Weights of a small transformer language model: width 320.
MLP neurons of a small language model. Each row is named by its layer, matrix (gate and up: input weights) and neuron, and shows model dimensions 32-287. Each number is 500 + 25 x the weight over its row's rms, rounded and kept within 0 to 999. Numbers have three digits each. A neuron's up and down rows have the sign that makes its largest values positive.
Before each neuron's rows, "fires on" lists the tokens most often at its 100 highest values on Wikipedia text that the model never trained on.

fires on: ".", "\n"
L6.gate731:471519538477501503517448468493502468538481502529492519526531507511502543482515498535522491514518469505515516509510498507565475495520496519450505459486461477532521509495490511497520495519509455504467489485496543486511483530527574438509491485501487480454507466492554492474493494461465493527528539512504520525471506525505492505524490494526480498502538557546451490507544457476500485504498517506553515539512513474539488506503476544524571510540463526504480509513527528477494487474518507477551536471517504490517531475512488525514499517453542483494486481500539546512499473465478493481520466477468498463488488489520451511469512495503474527480470500520527525512496501480465531494482507497535508501495497503547532527522482506506463494527500472483479518509458505509498506480449480
L6.up731:495531570487512475512452488501501527537503517452520510508497540478489555489487445535516439483520537500524470480503510490541450509548495488513489485477496486517539514488503483486486470508501518464508470508494533520460450553493557483494504517496461501504501487462483495497488519457461514530509501505517502501472533510484491527485485523542500531491522502543492489504537488482523494482471536517567507550489531494516490511513525510520571502506436480516488535513534468494455509464501533482545540427464484492486545486475511533460519514486483518506479504488508520495482510474471505477533501516475506489465488526511488497456533518546482524512490511521542509506508474481498466488472499477536501452491503496543465480514512506535491451540507463516507515482463543496522504485451485

fires on: "2", "–", "1"
L13.gate659:484544528517484513499492496466506471490493467515479451546508510499486521483483540479506469507478525485524539491505510485492511471454519500505480470528491476463467503473494481513490493478508487489463490502472535456488564491482481525544515507514478493489484519514489482482519500476522467477528511444498483487485478530481522481511512490481520530493537499478494495507509484478482455525550526562543553524508464489525519492470508507487492488495502497524522539474524511494499425487531492513521501497532529459494490466503503506489470465536498426484538526524514510487458493511531500544490479530483479534458524440487496522512513478445477496526491501539519490498501468496496508561495483510475510519500470510524485506454470499513494482454503513469513458490493429494501506527514528
L13.up659:468497498529484472507483454526502512496514482486552534480506494522500472499508461489496478544530492527480481461458505511480496508464494453467515511481482512541504522490479490501467531475498479496517503491504495553427466500487501460510522537497565520469488525500529530485485489469495478512521525474448505482469515530515489517482490496496493488498485479535487466557528518510481501501491513524465519475523489511481495528416526502533551510496484505497496503506504484517489543497491515535493475480499524490470503480468541517475480478515494474539523476550497462483511473506470478494512526509513469423480516516494526523529480488544480518472473511544526522471502472525505472528500502513507544475537498498464496485479508498508502530484448448573461507546470495507513482477521509

fires on: ".", "-", "ian", "\n", ":", "15"
L4.gate124:486475503530471526483491525547540526539522506486487467468456545497515484485550539455495526494507549506460490541476478469518479494511567484483469483513501506526499496470468500454530553500485465484461497494529519498520509478460506481506539507487517508504473489445495464519515479508527473477523502517517492472471489501511499448522480509516468528467515505494466456455485487473525495444474512524507533487488507500485530530464538460507496473496495475522503491482527526490496503488527512491505482513506524530482456466513548512483488516490509483487521523498456522483517499498480475456501530514501476534510506473540495474511552513429505496535491483460515523505523514483524477520464498479458531504513508556477495513525513508472493503465479507517483515535516535517489541537515543
L4.up124:464456481507509496493466504518515475496475483511532514497488543505503501450532501460517550511495563510488493513487528510476512504473529515472465563471464502476503515512459527484454503495480464482473487513538492482511525473473541515490526506528484482498478496455524499492489472518515494483491487504506495505471448493498511512505497546482488505484513493537480465458510484460521513448500512493515530521499493567509490536476496522494520520540494498486480510493514513523469557514492512500499516469518498511511480460523482531511484517495539480505476520534468568521474509504456495511530532527479485521498513451528502512506524493458490513495520520526519537500474507514567517502511518494483492484526487559470506497503532501457520534526477526495507479496484521494514514552526495

fires on: ", ", ".", "W", "L", "=", "F"
L5.gate245:489499502550495497459489487522520539534525515548515542555533491503512519516503517525469490521457496465495528478525491498480497500518468509502500554496498519496432483500493494517529540507480550492455478469538512487526489506499482483528491505494513508472480468484504505504551544494499455484466546496470483494470483485511535508502502481566503480480466498514487561527496518504494513518515501502513514476517498536499499524534488537459538491518497520490486481512505513497519495472489452514540495493496525506544527504545449494491517486511477501516491509475472475491456485508494470515513483487533442475486512484484524535497466524531503515501470465492511515489480491522546502506517504460529467482476506538487491536508494528526517485523501506479520509500486496553521489470522496
L5.up245:478504481499496520469503501497511530508497514536446556536497514537531511512500468509490501506482496461500477493535488536448484514467488473525498514496465516514494479473497513512557526499484529510488493501537497487521463469515517492538458539509520489454510481498490549501526458516516515472483555478458469496500519481492531520498486483563536461525481513516485555514466522505479525497509487496528439485536472526504528491526488549446508511494449521492471492517559502521499499471534486508542499496495503520509572529501503492454511514518488520510540497496529502486503516530467484465516494501528460490481494507501515504461480528533521505509510444497499498496493493524533486529521458488532503476492536508475514496478501520501513463513489468513545515514486488539524513460517483

fires on: ".", " | ", "% | ", " | +", " Field •"
L6.gate338:546477461525501532522470462521535534507498510499484498520533501507490494532514496460499483501506504462516517525533481506448490510514516507492502513512466511512521542489491557493546506505513536490498490518534529494514505511539566488507531511440482482520542505514567518521480471509490480464485499475457504477498496457465488503512514452505481497495515474476563523483499454450490510539486500557472467438490523490497517475477531509487466441503498481524478495481495489522470525504483518491433500515512471496484510489480485527466497500429456504505451499445519470486510525503480523507526472538504490545511519517493513467502488481479504522519526493509482512515505485481493482518499523499557516464483477485498477494474512503476480484516504512481443481492517500461518484493520561
L6.up338:528465443499475500440488462513541556497531499526478520499492508544491538489506492515455527530537463520493496526544540504468498521486516511456496547514457485495512498497447500491531526497549519462539480479510493504502482493552496510515483454472506495482528495515510509526471529499490471433531540501503527480484499451454480475488503440502518489503497498455574529493513488495503487517511531509493514487525506480489515465485496519519488490525534493522500494529477526474492527473494471501479512532491505494511492523500467506505496494489475547481479494455498451504521481462479528493521481542479491499465500517527461515507504470461482504462529477505468465490479481482496469525507539518505495496521467492490461489481531527458504479517545544527501478527495508475536494457492530

fires on: ",", ":", ".", " over ", " $", " more than "
L13.gate189:537456511548475529468492482468494507499464478474502454503512441476492454471513514492459553527516481530490513470488488541486497497527491508518507504490454513469468514473458501485506525530490490524511445507494502494549539522488481491482535503489491494476495464465518485507506499567485483493497505510503495489515456475513466533514456495497467479529475526427467521534498513445460510498517479503499521503483520465487507491464496505484506500478478495482517515455509482509538521503482544481490509495486458545519449524470498515511511544497504513518524519501479557489543496480491482519529499541537463519476488412515498525478505482467541486503481461534492465500533545486484500531478507504474508504497507505472513482517516476474493497510524483446493462450504506478488501551488538
L13.up189:502469502510497536468490528474530453470491517482460511483491485467501480488493502510475558485506527489500479461478492517465477465528523503496517499532472550503440534524470430476486503511530479516521452512507512497541512509520489509479502495517521517443485506475503516466526492513530503520480514511525505509477497467509494501504474460499508483534486573473458514494500506449469506476522549482514485508533513505480495493414514482492540527501501507514476539461497537515573483497456573505516489483507461534506456537482492461540512518514525542514514492510498518460530503503492508485542538528496510538500474449505492511461512460519511515503513461544505464518520517527509503460491523491502473537500529503476521467519508506494494478523495519489535499472509506463513459476506525

fires on: " | ", "i | ", "all | "
L4.gate747:547468508514503487491451520523526470499480484499507509449500544527442483435528434505498540514478498505528482474503504488518494508501523450464482492472494517493535504473502491516555527489488508507508484478532519529538470492545467494474526544487495478509475529463502484501497507466477487540496508527462463447469517515509501480519489497479476509502462485458494517466512494491491478507430487490521516511518492481551496524518520536482470519513490504519506501472494469489505483493513503518500524512503507506511497495501476568548517526508516492504522531455498478504481568556520520477487490487500491505495510517481509506500485512451540488487494522538506536530456537521507527500504578515532503520500474521472538527524490495471496515524503476485481462525499502516500488454485524
L4.up747:499485487469504521461499499532477505539498540470477473500529546513531442554513501499513484488505448504462515535503522490544503482488453562469493474521480555491521526483515550504457507534529488508516510502493483455498468473508521460550516508536491519500467467502539481523514537439503497476492454483487478506522500507491522504534506528492509517523507503508495507474530511504523503456533455481498555491524520543497480518501443450504493459528515509510477502534526486494498512524495480457511513507487495516540488521472464499509529491521492501540480514476486485471529476460471475451511503462478470474527461503560494512497550529521509535514498484507499541508503513444530476464483484495504495480480535495515508473489540462502493527453495480502500549495484470487494473522497469

fires on: "2", "\n\n", " held"
L9.gate431:492519532510509498466455508503496498506486512534479500509522531504524469491494484492546530511476523481494528516439499508496493489461492496479509498507510493494527450480515547546513496510506446470433495481509494498462513528452483549521464518502485559481528505489492535484532521487528507488548523507473555541495455540461491515527485448525498508507485498500505487478460442492495489499501525489529507498489477501521522540490516528510499525525502533526493468480524505485532449486510460501485485518493487461457538486465523505469488505543483479534511454474504465495520519512490485551493540521493452501457512514465536516473477500496469467502537467531494499479528463521514488519536468471464570505515495502481531501492485490524517508495491486523450444483429475498514494506514490
L9.up431:467521570506528493507479524550483496484442520515486500457511510500477485450501498464476537488501560457510511478497465530495493517498496492473490513521500498501512565525476510545456502460530505518475519518521513534476527531481501470527490507513495487546496512512533499491474497492540491488527490516524516543493460500495444519535514490513455546483505466539472496491476522471535516532493522528507527509476485495475495518468533544529514525475540457551476462492471531506519489494510484492501484482534469450446537456491498532482513487505483482521494496513513460456475506530452458564510470514484479530467502470514485530522509483479499428514510489490518502508482515483510540512509472472517512529486464515483554476501455502535509505508464527471511471524517475529495511497519455

fires on: ".", ",", " | ."
L3.gate308:511524478530486500512521511517490509517519508494490487510512478498527518487545478479517492497494483482528462515540485490471501507513557503528445498465523505534527471491518517505476525497496498516515495501511500505478507496458492513489554503497516444499524532551470466519521473544524491466511516494528555491508546517468465511485462482522533445486517486509512571497502474488441513475505490476473513508491499476514524510495469520509492477514529500504497509501519473494470505503501550466514533494516534481514462478557518523501532539486544480494467471556494547534468448526470511521516484461520545522535511489486476488483470502438500483508499517472463482530431449455507489504489531547485546464507505497545501493488464490502493495511483485484450484478463556503484496524487495
L3.up308:495531471516498521506509510502526504472470512507515494489505501506544495484562489466501455514510485496502479509514506493466512481495548501545469500483510514503533496508497540503490506485463493515487454511527509512480508491486536498482500489510498420484486532556500460521514472532527503476507514475490521538513519495493516512477463518473541440493486480501524565508500451506452501442507472481485531514498485479507521523496466502512485471512531514513466501471511482506450504505497545474487548492502531475510464479546496540512519521487550468493475468529490535518483473534470508501499458458517500534511530482484488532473506511464483513485479502488481465507445480458508508486484509550512570460517482522536491485474510481491474513524479539478448453515490535504507505496502533

fires on: "\n", "."
L6.gate595:496493485458472481492537499459458513542508490521505519493502513563482513548526518467531499503505526521511502475499492465520492505510539501473527460533461483534503505491465490506503541519496478516456507492469518491492476503464545479481475482502505507479478483500522515488515457554508496485529491481479478499463495529455529495525488514503488480481488549522500488532483486468521481500496460464518511510471479496504520516464497513458479455573494457518437553501499503515505543503475515481495518538546514537508454517510489497519476508461516474514497514474531502507455507483530500491536485498463490475506562479522464542520467495496438534476516517538506552498487512491490538460553512503498539486488488487497535493463506476512482494476527492482508455461495488500530525489510482
L6.up595:480466527492523539552508556506548451512471466506477490507495491510497505487477468511532507513502523492484495469502476456515511440501525515496519494469512478503476505498482475526492536475499523496534497471471506484485489539489518525524511528525512506504487472476521502495476471505497590483510512468515477516524510462519524495475505523508480468500486482489481479521516484479519488507513523514531548496498487517476497508494516514543580490527446520513475530422501496526473522493476555495499506507456509514483511539492550500472478483471533490475484494510540501508487459509487523553544472516483579483497526467487523531479483501522482521529507525543525483490480509508518479453501483467527474499543473506483517475481525478476448469536557499503508512523491516550506506526502525

fires on: "2", "\n\n", "1", "| ", "\n"
L6.gate465:522491522504499457450491489519521507522527517477485507462565496437533534499500484476496499459462534456480513487524489505566518475523453478526528499488540466531495521468522514548524524494495481449477500447492493529480534498503520511483498522504528481473513464534483498507523447470511492505512497486462482536481509485522490523498463466516423582473489509499522473497512489529526496519516521483470494505507528482429465498491519566483511549497508491470497453529521513516534471479496476511458452488479471488456502489521483503521498481508470507494493485468477542476475510471471516503488465510507500492535513505502499468476491533500505492502530498504461478489480490499496482504550474534523498511497484496481518464444472511473530468488462498490505490486462518510488526476497455
L6.up465:527513500541489472496508440476517537479506489525497523471517489463524533521492505534513520493477507530521510511563515478534532493536486529488519480504535506492449510505491500512526515455497462461485489410486500511510487480487532494459517492479509518510520506534468534533546488491499465496503496490488498488517526469521490488511487482490465555481464503487482541520528513505480508507521459495469542493505485457481514476501516527449484501508513498505530480507522526519527516508482469531472474495493502497490504512518491526551475474508532529499522504482492541475473486483493541476512462509507479497570472493495494476451483481502496475513495512493503461508474505501470492461519517523542509554494500500474503510498525558494519504492466476474508494441483498530494511507490474

fires on: " '", " “", " (\"", " as \"", "s (", " \""
L13.gate743:523522526502471455503505508525520467498524473505503514572519501466514487544508479484517468474451501502486481522528502502497501505489531513527477503496516496505459513518516492509514495499525488507474467530505431498538521506525472493509482500502522502486491485500510494498464506514475530492503475474499487514446479513495481452485475450494508492508506512531521455470466525481488488490512498493536517486479472493524492517503529525530499484506478496536515539526494503467495555481492528480553524477473519494534476490491501463515517502502447523535444494486503490478520506567496522513439506506518484522502470463508478507495538459440489470499504525502475427519473541510485524515531462479504509476517513516471489506502506446506474476494496516476538504515486496502551507452548547
L13.up743:506484513503479575506544491508537504476554491522517508545514546473495484512526479532503469508485497502493500525499525518481512496508537495475476453476475471508501533498495447514432478452459472493418472512493502463512500507521489509520517518515492477526534493494541489535525498536478504530515497499504470509498515480472497482496526467519500453496442501517508499462530501466472534497515510468520535546457517498535462502444526510500505490502524500554474494510463497514525487544508493464522516522481487537487460499502509465530538500499497520505472477425485497513476456529544472511515500475496480487476535486529508467507459480476512513510465487539490527465513491536488542472509471510520511505474496544488473500480462488511552484491543500483485455530493520462526459461498542

fires on: "\n\n", "\n", " back to"
L3.gate615:496535543503503510513498509517492438461491520481473476529515516492537501499519524501480441538542474485538533508480486508489494506511520458479534528486478476513512534444501442498462458542469461512530474507538441482531517497526534503471475529470529484518519506494482439498501484470508502546491536512517568531469510515499502518531468498509490501474540528479502511515592492468490483553503497501515464515501500444483522452489477508567510542472484509507507489511510536455506500453481515506517511494489496482541490501495494536522512531489510449503514489506507492498546496482519508527512482471475449479506482435483517518475485493476483462485493523537490485509514484485486501510472528512526451505487535497502517500536504515504489509526520512481511507504465487484488428549487496
L3.up615:507514524510533485519506491518497461474497523460470467531502516481545512519514524493466460511551479467571544544476503484476512513531510463501509514487477490490508538449515445481476480551503471505531444522539465511511504474493550473475490538485551507508519510495495452507490476449510496504474517509518542503481502518497508515497495515509504504486557510490486468481581491506456489544497518516487503524505495478498517472492511531538507524433474503499507505469505522460494510482485500502490497484490503492536466473462479529513535546503505453506509464518507468524534471491482510512475513463484476466481482456490517525481510506500478450462502540529497501536503472462489501508481519486513442478466510509471505527551513506510514506503531501453493505531470474497467418509477472

fires on: ", ", "\n\n", "1", "2", ")}, "
L6.gate83:544479501544507469498499489531498515475509481529515460478542500480514514513507510528465481500508527481500508490536499447560475502528488485499535482519495522483471531497511501519526495495534523517510486473501492502519509514529531505515555511473510497503526528507549520533463452506554505477510528484466540497498504504525476529480460456528459506501475482531522568471518461486495458470487508457525530484470516517474514503496522495530513508533493522503478496521466501485530466477468473488482506479480484445471482499539505524480524488493524508488490568460538549480475484513489514506445446524518498514498476497520519498499458523480542463525484455497501475471496455512504480490503579494565496517504502507500480497492508531479497490513475522531492482492492521486462526519508490
L6.up83:562564482516458532475512502499525496511523498476506478496512552516523515539498483487458538517482493521487511517536515544515524497533467535471505558535448543498467496484513527473509507466517498467527487474507520513489510520529511476503505505481503504473564490507518498515506524461493546503443525499471471523512506490513521457532480518542456481519466513480519520457502508497489546500484463490455472436478509493512520532512552502507448487482455503485500498498496532515468496485451479505474486458532467472504514514472490510498470499479505533468508498496504509485464471506525516506494480515476499501502488541518501510494499481507531481466500479495470505488504498441498509530531513530520490507486495486532542507471481503488510464491466452526524501512513470548511492508521491

fires on: " | ", ".", "\n\n"
L4.gate293:527476488488487466503480503501504511484575496509488506514513533479479477531534472478478500521530511510518501500522501504548482515474471484483495495504480522479506499500516528494514502504512485475462447472538512485519466523513501461525526524539501499532516497501531494490506501501493484467491530484460499469527458523452458514488486515526502505536446474477520508503492524496440494490498520547516500480541539471504496519519518503513504469538450500502486496514521560499543545463507495475476504553481464494532531497491502522525494545462517481509461523535481497553457479556500508526509505475514468492511491530517485520486490527476472461496497469513496495513517475481535513517593468510507491494455479548470553473458522501503497490482457583514506478462490509507502530499468553
L4.up293:535466486546513502477497498519527489510554522505443483503511532469521486520537520466496477489462512486494492545518531490539516537470494522516490514518485522475543532495488497528507526504508514486488454467507517468501498522494489471537522505506481512518506496549516467485528510477510498422490537479459481477509514523465497530494475494560496463503447482479515531469495512486512521508473528510446491438483506491483485525512492530468480453512469524509496509530522545517505507498545514465508486510472477445499517504452508514505523480475519502508487542550505524553495449526505531505515523481539519522506513542492480475496498513479512495489511490493474477562506474502528496523558471536513547477488484496510496473466488509494500475469506535513530516454506519491534502491479536

fires on: "| ", "–", "\n", " | ", "1"
L13.gate361:512523502467489490499478481513488522495490505482498483470519542519500518513513482491531502501511488463517503531490510434523497523486490503513482471515497425472535490536508517534528476476481525504475546477456504464487532509462472516521442468537429487491527511550530519507494515443482471448532518457515544460487465510481475472529489542496515522539511512457518520517517524461505473513547470532492534482465532491555497502518500476531530468487521508457493489539522547493486480507501515497495497530494540501501523500523505495494519524523507470475499503516479471528467522501514529492503505516533507488483513478505523506511462516527501505494496506437461517495518474518534480540490434515494527477468527527496471540487491507497504498457460510507514470491503479506488484471497545
L13.up361:532485538446480503501485486543506512507455479486521502481521508468550489524509493481506503499467517532522463525485482475500528502496517464504494489530531432462526494495534522488527535478458526502479505494516509515451544522494510486533479511485460514505471472546480540549488481462489463487556543488533529482510480515481487525488495529518484516462514483469489476523492524528483493500516467546493514519492509497514493471482531498491495478543539531497475497537457522479463494491509468494481479513480559492511532505521526531493517443541508473525497501433494478505529485479515523541472462498498477503477498493501499489509483473495519493494500510506473503478506461509488536546483540490509510521464497497497472562455534535508510486496521467487495499504500465519514536508458495

fires on: " '", " “", ", \"", " as \"", " | Episode: \"", ": \""
L2.gate315:488496534523506514482471464539496519509493526501512537539480556522456546505515502533560515492492541460492497463532495561525521504485521472546505506507490469550533520559502487518494497505459519530504454501528516499543518506536454517517442510486540466524517502493508476510506529469480487470455517508501551505503474479469486515480497503497469493532448533540509481519525518500516468478508486518507526486479482488532530488481499475518509491532500497514461498488492483504513468491505487517537497488531505478507509502533517463458500518497517526490499506491546478505499463497526484535524542493506494539513481482482520475483464489532494468509474545523518437497484541534480504466540504508497506460494505467510531496510521491476537461481496508462460510538502478501497524511521504
L2.up315:506484471542493481484523532491507534509521489488530500516528502466516497521490467521510519486462489497489491471571536510487521433515500524524462512450493465461517519535531466527520505484496514504472496506467519508515516526528468496502486497519510483527521523498482510539511504500454469461485515478517507498492478458500524457523490503488535484518493517524500456479555510509509450501500515530467507580483475536500489509498468490517514519504533473502496507520476464506511476454517524488498530481502479478511467531494523487507526510478478498461527496505480520467480512529477521512482494546510534509488513461462475430493510506471486479476435459498507490527484538503489471505483491472549526499519513518526523483554481456497514460487523489495476468478492513527470495472494481

fires on: " | ", "L | ", "a | "
L4.gate562:483505492513528506470490521505508485509481520498498482433478535497469461477532460475513521509464493524523485481485546483514523541528538523489492474501476512503548492518482527504515492517509483539524495476490520474543475463513503497558527512543504506501475538506499463505536514477489490496496506458483483529517458534480499500520464527483536493521487463531459481477560467493506485471499457492546536487527488535498501515529486475512496506498495503553487532493508486489500490490501464516480551521463494488556487491533479536485520473515524456528486542480515500493542525527487488480517540466479478508506492517554488519535528528493477493493474493508484539520523513478493507461534488510528494479523480504510492535514512483524471543528508499477498534470485509499472516519510499
L4.up562:527486474511468507506509493531532473515474530483527485457515569543482505507536449491520506490510494472520482526507527476521511490522517457474507485524477571527511544493500520502495514499509516488511479479499551515494468526550533468520469503493482500522439489484563515533519512449482495521537485535457502500471472548548547481556498546476490483513510482470516510444536467499482512499482506504541490496496516520533457503519489509526468487522502477513486542483474509501504478493503517469502501509505500520507460523526473529520509495504484519480463508449451514490509521489509517467499502494495469486520454503537508530510520512501523489486495492539505585462482521464572494495479508517533457545485500507477544487515517498525524538531486488497492498528483508484473501484493477

fires on: " '", " “", "-yard", " United States", " Adult"
L3.gate265:473499518534479519490519518479499501516484502499549489485483556502533495507506529464513491508493459474481502501490480496516499465511496475504475490524447506502480482521541517541511484494476490519457511493551475519548499505527488517570463518535474514486551506508516480544495538433482499487504510458474486532516459506454539528515551501515487530505489519507519442482553479447505509539497532531518536521486477492503492490480494512510479515481491466501501492502516499467542524473505504451553461482477493507518518498527558498484533495480466479507505465468514506442489510500548487498514498523507487512534493484550553503478551510529449498504459473513515498501496523488480498461553479516494492503486488516486514525539513499507535470519460510459521512505502478538507487521524509
L3.up265:493502498492492523530496509495488507496486483470527544559529553499538551472542485514477502521509540550502444500525528467470554510520490445507486534505488502493532474532495486529509477522510531486504483510485481517499488501521475481467512476511502491524512515526503506534525506468500511530478523549478537527521519474505538539451552478495537490496469485497524497511519477489459524510526540526509513557540458518518479467510474496532508487528501502501461496472510452482513501462521459486512520493522535493499515493515524496497496523491509504507490518481483485498500525537469462530537538471491525495521497532510550493463494542511492504523461464508468536483489547513525563475520522510483503543507526519504505506535495483497540480525482532511525432486515494517490470500511515

fires on: "1", " | ", "ind"
L5.gate210:509469546517502465471507505513502506490499518510466491499486504534530533523444475493500468495468545490489506490485465552501483506487497509472497513476474514497476473548505492494504470503500513485494523487454522478507487473429484481517512478484518473466518477482485505528508457500520475502530498481479481464508505468456488528480496506546474497495492465505485503480517512490551486480493509519495535450484449496466502466472520514504517495487517539477465513488515498518505473475493463530518520509494508429450497451462476494496472515519482470486505491456537512483508506505527485514477513515521522532506475510464508490514466466516509512493434510519510479508497494518489525526484555507505489480490457514459494504503534500501448526508473507514439511514471474542457502531504484
L5.up210:512488501560484457546517514539537495508511455504498479482477469513460496481465520493491517524510534524477523505519502491488514485545511492483532459512472503484469496465495512450473521497475490498508487516513505504505477509501496471467465505492529493517528563507484491488517515511526519463492514509495492500494505493539484440480498492498455509483485501516505512530582471512478484496489453500530465483465533466530536454441531479488573516482478540520513504521508523515513496427456446523502496489548500513490495496506550486503542501468512515504546523491491542482489478545500477459495504482509549536509567480516527497524512482505518483513496533502537481473524469465468490518455526479484487465505514527502483492502505487492505518478464469486465494500492510473530503482514470

fires on: "2", "1", " as"
L13.gate316:502527524512535519490486469521523494485523464545509515512478467457448569498473552479493487482504495500514524493489515522525504494499536481483495520493477498525518439505482534497473477521510468496498484488477539481511527499500498544503509476479501536504478514550493535473492519504488498478523517505473505469470495540466496511497497497534526500527444538496485481496516545535543479486474575519482489500490501524494518446510472485496480469519493527506537516506514490421485507478525527521522488511527514478530495461464470495511459540502500527475518495532489474484501454506470528514514493474504481478461502515476519497517516529538514478486491490487479504514487523544497436528496501479486546466485494514511480500474528438530519482489514429530509474452450468489493467497485513
L13.up316:507474479492493492507543495409495480519530486492456478492510488537501523523517503538537540526507503494508541504459493471474559472534522487548528522483484502493527507484485521501478530498480494454504459468522441519491487482519519451508510480514519499458532526515510514482485452518494494505474492458472504473492550526502504563495516477503575514539470509507500485502462451509492480493490505491523507526529497510501584487490504490543493480554472506517491512414518510488510499484506466548492495486513537504525520470489492487502488490492470456496503512516486451470448465445515508497521485496500490483469485495506494532491500487518479468459498513524476506457492500519520526479533524482528478499521528464542526511503508525499449513500458489475517484536492536517509501512497459

fires on: "2", "1", " | ", "ebruary "
L6.gate97:473483514506490519476496571532490469490482530483512496485539538516471517491490496506544505507414486504508454511494511478509492499532509520518481519475507507474534543509513480542502522490483483469453509517483482551511460512507521499492499506507514486493486500514514551516527528486479496507533515475531500480519506528503505520482473534453484476472490488497526479489482532549524517461526524457498506528477494495506482513536512510496556512523531519504500527478439522527525479565478516491516524535486486532522493533529438512521496490465533519481474530490520522501518527516485512507492496496507505512514523493485500523481485490468540480533494526486447535516505503509488505506501513494525521503515477467506542501512492472468486515500528444484512594508437490505463497517512487
L6.up97:492508506555484468553450489521515480504508515485490464487560470510521486486501445506552495517504476540475515490496499459523540494486503489506507504525529486521547507477516471557478481478476499493508506474510528509473498503503473515518508509482495483527498503449401509487487539496499486488508523496529542489481515511459503514503500496531460522457510465518493476506485478506492533480546517522504566481518507439512490489533487497499516483495501522457531519514503528484536496507492466457486500504499517505529540448497517520451477554500475527494527497508505510498508455507488490487527485484541478498526547520478483471503501494468475494492512514560489496489524488501501484489499484490434565454507468531546492514513490448471491525456515480494530513544467498477483476473488488

fires on: "1", "–", ") | ", " | ", " substitute", " yards"
L13.gate297:487518504493500507470481465499513498526557510465470528492547500505491459498474500465500461535473491487507500478496528527464514501459531484536505503477522487533514459497501498517508453479485536530477475549461462522479477451466505474525498469473461519500495481464531495458523470445467515533516514449458526486514514535507509547474519513520484509478516469472490494480471438552477533480512458513481506498496559473486486508512508494486512505516519473481485483491491514471495487482458481456489502503547495479533484500501490513481524505509531446517516448514491537479450446520518474492496476494552489519486489526489506495528473501473491463477484474522481474502510440485497493489473538531513482502488496500491502480526518461500509534495476540492522438500460476513526485504506522
L13.up297:498487507480478469509507522521497471501481544490501480516482485496531489505460517481483486487517479454503432509507512532502486532470450446482483450515486484520497528496492499491499505457467533473469493517509453494460466523472511454508562548490480512480525472492519497492513478483478484488547506480497482512476505479506467469512489536503448506499525514535486511482488490506508469483513527481502519515521499519440542487502517481507532512511510466506459516501472520499502528490495463460515499536517509462472484467527495489477569498559489479563496497498509474480510485499524467500478472515554516467449505471494492514482497480502506526464478468465515500484452478491524487514507508533502516523508522543510497530477485480543536483512465479490497483506506559507506478510535496

fires on: "2", "1"
L5.gate314:502506536552493542469470484520508492540468523505504521472534516478572480488449483502471490472541524490490474506484542479541538502496521514481475513513479477492521488502484492519534481512487530456525526506513480520482500480486507486514491488510475503471468511551475515512484475496489492511550508496448482469545488529462499469533465502494452535450531477474534472461533492484524499550517515492540539504506480486471504455502538535506473545476519514529530460501455508498523483527476461523489479507516488467459484518471475542523494494518481497483479502495512474444524499513500517450487459503546481511544467484485487496501506521464456496478473493496488482478502488475501486511500523504520530499479495479505520514547496493489506543519509463529546530494434511524498477520457492
L5.up314:530512496547505533467465479489502460500512530493497460484500499475522512504464499513471483502509501513517494479511552507522483479476491514485480524501521453495514507501497474525539493514460518423489488486510514490469501488486474495506500505483495480504478467507474543517500490486500458491523505474484497480501487504459481463529507484516423506462506471512522469453464428465513501524522516487526520501541521499469535443461514506517495556495540550522501462520528514512527538558452518497499488489491461509496501484471477537529527494520508468505491511469506521489498484502494512421484473520542483509544535468493513480467486494484489540495514478495464488475517475517486495519495513531520534493479462475485505509533505503490514497495489486531516569506507520522474468507450526

fires on: " '", " “", " *", "—", " //", " | Episode: \""
L13.gate244:468492516506495514503481513475518472512509501515502498518495543465478482527504487508510512459497487438486554505548502518471527511557538493539498497477498417476533527510498458525528490481491522475525465567502472498491493521542476480471525519481464473475503457458507495543506540501493512504502484455525485491485529461484508520499514510463480472511471531497523484502518490492507528521510514493458488476482493476472518546502479508498460495472528493555459505542542459528473493506502478469510517520491516499530485494510483464495522490516485467559473494529489518487476497492504474505499531506482514483525463476514497517462494513498509495483455478520459491522500531515508490519520490496539492522523446499512485476482480488506533503506511525472481510436531549492475506471548529
L13.up244:519480505502480532492495486490499467507486483512517483508474547502498483480479483531490514469508469498460499497514483520530514482526499522544499466509432464454485454512544516536477456500517534492441457525502470537473523504501480524473495512529444489493526482468516495520537525480478484464513507481514471477443508478503471478496526472512508497484481510539505484502489500467473537490502452468510473496493499508519511508471449503536474485501505451512496519517467468498529477472460527524544490533523510489487477511486508460479495519510483450501455488539500507490566509516515499522490505474460508464527474455511535505442527488524469495514504482521500548492508534554495500482498459483507523490480451531515469498553506500516520449483537476517536512469498543509498480476504519